Weights of a small transformer language model.
Size: width 160, MLP 640 GELU, vocabulary 1024, 4.06M parameters.
Architecture: RMSNorm before each block, biases on query, key and value, untied embeddings, normalized queries and keys.
Training: a variant of Adam for these matrices, 142M tokens, 3303 steps.
MLP neurons of a small language model. Each row is named by its layer, matrix (up: input weights; down: output weights) and neuron, and shows model dimensions 0-95. Each number is 50 + 10 x the weight over its row's rms, rounded and kept within 0 to 99.
Before each neuron's rows, "fires after" lists the tokens most often just before its 100 highest values on Wikipedia text that the model never trained on.

fires after: " |", "\n", ":", " w", "w"
L11.up63:40 59 45 65 60 49 60 51 45 55 60 59 60 44 30 54 53 44 51 47 57 65 51 65 54 35 59 53 61 49 38 58 62 44 35 33 63 53 57 57 57 34 45 48 47 42 35 55 55 56 42 48 48 38 65 43 61 27 42 40 42 27 59 50 55 64 48 57 47 47 45 67 41 56 36 48 52 43 43 50 57 43 53 48 61 55 54 62 56 44 56 67 50 50 45 57
L11.down63:55 52 59 54 59 48 49 22 54 47 54 49 59 52 50 33 41 60 48 67 50 41 52 25 57 38 46 49 53 34 49 50 39 42 51 47 53 48 55 70 50 50 45 55 68 37 44 28 57 58 62 72 54 56 47 40 69 55 40 54 43 44 52 47 38 70 51 49 54 33 44 40 34 43 35 40 39 61 48 46 52 11 38 40 43 63 57 34 54 53 53 61 59 68 60 53

fires after: " s", " S", " ass", "r", " an", "ire"
L2.up615:63 46 39 57 54 40 49 57 44 61 48 64 40 63 60 47 55 41 61 42 44 52 39 40 44 63 24 59 51 50 37 50 36 52 32 39 39 47 55 33 42 52 69 56 50 37 50 48 61 58 53 64 57 41 52 44 36 60 54 44 61 37 53 51 52 47 51 32 42 48 54 65 55 43 57 50 57 50 64 45 41 51 58 39 60 62 46 51 53 64 47 48 37 52 48 30
L2.down615:56 56 49 45 52 67 47 43 52 47 50 37 57 53 50 44 47 46 48 52 54 48 42 57 44 41 36 42 42 57 52 58 38 37 57 34 50 60 31 41 55 47 42 56 66 60 38 41 51 54 60 58 52 49 54 48 53 45 59 71 47 55 37 80 44 70 36 51 44 59 37 45 46 62 48 42 57 52 36 55 53 38 41 58 43 67 55 50 27 59 36 36 53 36 59 66

fires after: "e", "o", "u", "is", "ia", "y"
L9.up630:71 36 56 46 44 50 59 47 48 63 67 53 59 37 61 46 49 46 53 72 40 57 47 55 54 54 40 46 55 47 53 58 53 45 56 48 52 39 46 37 50 39 54 61 41 51 48 49 50 39 36 54 53 44 54 52 53 48 37 45 62 29 54 44 61 62 24 44 53 51 49 66 50 58 60 39 53 60 54 49 36 48 72 55 54 65 38 37 45 42 44 56 62 44 47 54
L9.down630:54 47 45 64 51 45 55 47 52 44 66 46 57 51 49 53 36 47 28 33 41 39 33 64 57 66 60 40 48 53 48 35 49 38 50 54 41 52 45 63 67 58 41 40 36 31 44 60 58 52 35 37 60 33 47 74 58 58 51 49 66 60 54 38 48 49 41 46 59 39 56 62 57 71 47 34 45 61 58 58 34 37 52 63 73 49 52 30 67 47 45 35 35 33 45 47

fires after: " A", " T", "e", "ly", " N", "m"
L9.up413:60 53 56 52 57 61 65 51 47 54 55 51 48 42 40 53 33 34 48 51 48 54 44 47 48 64 64 44 50 43 56 60 56 49 44 51 50 42 44 46 40 49 45 48 45 59 38 29 54 43 57 34 78 53 49 40 60 55 57 49 55 70 51 56 80 56 46 44 51 54 46 60 58 55 61 55 32 71 58 69 75 39 39 67 52 38 33 36 43 44 44 49 54 57 50 63
L9.down413:47 51 39 67 53 50 57 69 38 51 50 59 66 31 50 54 55 52 49 37 58 44 36 48 53 55 48 45 45 39 57 53 64 34 59 64 51 61 39 75 53 55 44 51 39 44 43 49 50 56 45 44 56 30 59 51 51 52 53 52 51 57 51 85 44 47 52 43 41 47 45 37 43 39 35 40 32 49 50 58 52 31 59 65 54 42 50 49 51 54 68 45 53 51 76 41

fires after: "ad", "al", "mer", " Count", "ter", "er"
L9.up145:59 41 58 63 55 34 50 62 60 69 46 47 45 61 35 30 47 53 40 40 51 69 66 54 46 40 51 50 44 44 51 28 43 44 63 38 53 58 49 36 59 39 45 53 38 65 58 36 53 55 50 58 66 49 60 50 37 55 36 54 64 43 36 51 54 45 52 47 47 86 65 42 53 48 41 36 52 47 39 50 35 44 57 43 49 70 74 58 51 51 35 58 60 26 49 44
L9.down145:45 68 43 45 62 42 41 45 51 48 61 51 55 43 52 46 55 65 25 54 36 48 56 44 66 51 53 37 40 57 51 59 55 71 38 53 55 63 62 63 60 55 60 54 57 58 49 52 52 63 52 57 48 40 40 46 51 37 47 25 66 47 55 31 55 47 43 53 46 68 56 64 53 15 62 51 40 42 57 50 34 52 56 52 68 41 40 59 27 51 51 55 44 55 71 43

fires after: " M", " s", "M", " pr", " S"
L9.up51:47 62 56 49 42 73 64 57 55 64 47 39 39 49 50 41 40 54 52 39 55 58 48 50 57 48 72 41 49 51 58 54 54 53 48 14 48 53 46 46 52 29 47 56 41 53 46 62 49 61 62 49 49 64 74 25 59 52 44 60 57 69 60 52 62 55 45 41 52 55 55 53 44 49 66 45 27 55 53 36 80 46 28 58 53 32 48 44 55 44 48 51 63 59 53 50
L9.down51:50 65 43 45 56 63 53 49 25 52 50 66 65 34 60 54 44 52 30 44 53 51 48 32 51 56 42 44 50 52 45 63 45 61 47 49 47 70 43 66 40 54 47 51 47 35 37 61 42 56 38 60 69 48 51 52 44 52 59 55 54 62 64 55 46 54 49 48 47 55 56 33 63 37 60 58 41 58 60 46 45 55 54 40 45 53 48 46 41 41 55 52 38 70 68 33

fires after: " d", " l", "ad", " s", "ed"
L5.up614:26 55 42 46 59 49 37 62 40 62 41 59 56 66 40 73 43 61 40 71 60 37 50 51 52 54 52 46 57 50 64 47 54 51 47 52 52 42 52 52 48 45 48 60 44 43 21 42 57 53 48 42 63 36 79 53 60 39 58 39 51 54 48 51 59 56 43 61 42 53 51 53 49 44 72 60 58 57 42 43 58 61 43 29 47 28 51 38 54 28 60 51 63 52 45 46
L5.down614:48 54 52 37 38 52 43 41 59 56 45 58 51 45 42 45 53 47 44 53 44 45 38 48 49 44 49 57 48 41 50 56 50 85 47 41 61 49 37 61 55 38 66 42 70 69 53 50 44 61 58 43 42 41 60 39 40 51 44 37 47 41 66 44 50 71 44 36 64 70 56 32 51 90 64 58 43 48 49 50 45 56 50 46 60 55 51 35 70 59 58 50 60 48 45 61

fires after: " o", "ss", " B", " S", " he", " s"
L2.up257:51 45 61 44 52 55 46 84 54 51 59 47 48 47 54 47 33 62 57 64 46 39 55 55 67 48 34 52 60 45 24 42 40 47 36 43 55 45 54 48 47 58 51 51 28 42 52 45 41 33 29 57 63 36 76 38 40 53 59 46 51 42 52 51 39 44 67 47 46 61 59 57 48 52 58 42 53 41 52 54 52 55 47 46 46 40 57 35 45 55 31 39 46 46 52 40
L2.down257:59 56 55 53 45 60 57 57 51 37 37 52 46 52 50 35 61 54 45 48 52 45 33 53 69 37 42 67 55 61 46 41 65 54 48 57 67 55 62 48 50 60 44 51 62 60 35 44 65 45 46 49 50 43 51 44 37 35 42 49 66 44 63 85 47 41 49 35 28 63 45 44 55 69 51 56 42 56 29 62 45 50 54 55 28 44 39 53 22 56 46 44 41 54 50 69

fires after: " w", "t", "w", " new", " st"
L6.up514:50 47 55 47 42 41 80 31 40 47 62 62 61 35 49 46 70 43 71 55 67 57 65 48 73 32 55 39 38 47 72 50 35 52 55 57 40 59 43 46 62 48 47 64 50 46 55 27 56 48 33 31 53 41 51 66 47 57 49 47 41 26 58 50 40 34 54 56 50 54 58 66 26 52 45 44 55 46 47 61 48 50 53 41 39 39 50 48 52 33 35 38 68 57 53 48
L6.down514:63 45 25 38 41 43 47 64 46 44 50 41 45 42 42 65 54 43 64 50 46 53 40 41 57 61 52 52 44 57 56 44 53 76 42 44 31 62 60 48 37 51 65 51 51 40 53 52 37 44 47 36 65 68 49 58 36 53 58 41 58 41 61 49 52 54 47 60 59 53 43 38 53 42 56 46 75 67 59 47 48 75 50 46 55 32 61 50 50 46 44 62 54 32 52 39

fires after: "m", " |", " m", "um", ";"
L9.up491:62 54 60 34 52 50 63 38 53 63 30 42 46 57 53 60 31 54 43 49 46 78 52 56 54 48 46 61 56 44 52 64 33 55 69 52 60 56 59 45 65 35 52 32 53 47 46 50 56 67 47 47 67 42 79 44 69 52 48 54 64 39 45 52 36 55 54 42 34 71 53 47 52 60 66 47 54 55 54 43 72 51 59 31 51 51 36 51 36 46 58 57 73 49 50 50
L9.down491:28 54 35 47 39 54 58 36 33 30 61 54 56 47 61 72 47 40 51 56 49 38 52 69 61 58 44 49 59 56 50 44 60 37 59 58 39 58 33 46 51 42 38 51 42 54 54 47 50 33 45 59 31 32 53 49 44 64 53 54 60 54 50 49 54 36 53 48 28 68 56 59 51 40 54 54 47 41 39 62 58 43 35 46 47 71 52 58 37 44 35 52 57 55 53 39

fires after: "iv", " p", "ad", "p", " d", " ret"
L5.up610:58 49 44 52 47 36 63 62 46 38 58 40 59 65 43 55 37 50 41 65 51 33 58 37 38 69 57 58 73 47 69 43 46 52 51 63 77 60 55 53 42 40 52 59 42 45 36 42 30 54 48 39 55 39 74 46 44 70 51 54 53 61 47 47 56 50 63 55 42 53 30 38 41 53 58 49 39 52 45 57 51 56 50 50 41 33 45 59 69 38 61 44 62 51 57 51
L5.down610:63 50 48 53 30 42 44 40 47 60 41 55 55 53 60 57 56 47 38 47 64 26 30 44 34 34 33 57 44 56 50 62 43 73 58 55 72 50 50 53 52 59 58 39 60 50 41 48 54 59 61 63 55 45 44 42 65 69 47 60 41 46 62 34 37 57 43 50 43 49 58 50 57 58 46 61 63 46 47 33 39 67 49 55 58 47 48 47 43 55 49 57 51 63 28 44

fires after: "o", " T", "p", "et", " an", "T"
L9.up372:66 38 36 36 51 74 60 59 49 45 64 45 44 63 47 67 47 45 45 35 46 68 70 48 58 61 52 57 68 47 46 48 57 50 34 41 46 40 63 47 50 46 32 48 56 60 54 54 42 40 59 39 52 42 68 50 43 50 60 56 59 31 66 56 50 39 53 53 53 44 40 44 56 60 51 35 48 41 46 55 52 50 58 32 42 48 44 29 49 48 52 48 39 47 50 50
L9.down372:46 45 59 55 68 54 60 63 48 42 62 49 48 49 47 52 37 64 51 50 50 43 60 54 54 65 30 61 63 46 48 45 64 42 54 75 38 43 48 57 61 22 50 50 24 55 55 56 59 52 49 41 31 58 45 55 43 57 66 42 57 57 48 72 64 57 50 61 50 51 60 48 58 71 45 55 46 57 34 46 67 49 31 33 37 43 58 32 60 47 42 40 49 46 59 50

fires after: "y", "he", " T", "ro", "e", "o"
L9.up163:46 47 56 42 58 60 50 54 55 63 47 26 48 66 49 40 45 58 49 46 53 60 51 43 58 62 51 71 52 50 71 58 50 43 29 36 63 37 37 45 49 53 37 51 39 48 33 60 43 47 52 46 54 37 83 36 48 49 48 54 54 41 50 49 63 66 45 56 46 55 57 49 49 48 50 52 38 58 40 62 55 51 50 69 49 66 40 42 56 55 35 36 61 59 57 53
L9.down163:54 59 50 54 56 52 70 58 30 48 53 66 69 36 59 55 35 65 47 26 52 40 60 55 41 62 57 34 48 46 53 55 69 45 41 56 52 59 38 63 63 50 43 36 37 51 51 55 76 61 48 34 40 44 54 52 48 52 48 49 47 57 47 53 50 52 42 53 49 42 48 33 55 52 56 54 32 68 55 43 54 44 53 52 52 64 66 36 54 54 62 62 47 33 51 51

fires after: " St", " B", " |", " st", " w", " W"
L6.up291:50 45 59 42 43 66 61 42 54 49 59 54 65 56 48 47 62 49 51 52 58 68 65 62 68 42 52 42 60 54 40 54 45 50 62 44 50 45 43 46 32 49 23 71 52 37 55 37 49 52 47 31 45 30 56 58 54 42 51 56 44 52 45 53 57 45 39 68 57 54 52 45 43 44 37 41 53 49 50 51 54 54 45 53 28 37 45 57 49 41 37 60 78 65 46 55
L6.down291:40 54 43 51 52 44 43 62 48 38 48 50 44 43 51 55 51 33 50 46 62 50 49 58 48 58 46 70 46 41 64 46 55 46 42 65 31 41 37 37 43 42 61 40 58 47 53 55 47 40 63 23 57 51 47 34 46 59 64 44 63 41 44 49 56 46 61 59 48 55 34 46 45 15 47 58 63 58 42 47 44 79 60 67 57 35 60 40 58 45 38 52 59 56 41 36

fires after: "ad", "olog", "er", "al", "s", "raph"
L9.up331:52 45 47 58 34 45 52 35 70 68 35 38 65 69 51 55 57 44 50 47 54 61 50 59 50 40 39 48 57 51 50 30 65 47 54 27 56 50 52 53 52 48 46 43 34 60 66 50 53 60 68 78 34 83 67 50 53 54 53 58 47 60 68 58 32 54 44 43 32 47 71 48 48 45 42 50 38 50 51 35 39 54 55 48 54 52 44 70 51 44 48 48 37 52 51 43
L9.down331:46 58 60 49 51 38 47 39 52 44 61 63 55 44 55 50 43 39 30 53 50 51 57 71 53 44 47 55 58 62 68 51 49 65 57 53 48 59 49 45 22 55 50 43 64 43 26 55 61 75 39 64 59 55 53 54 58 43 56 47 61 67 59 22 40 44 54 58 48 38 41 46 70 29 56 47 37 57 41 41 44 56 54 49 59 46 59 49 42 44 44 45 49 62 45 36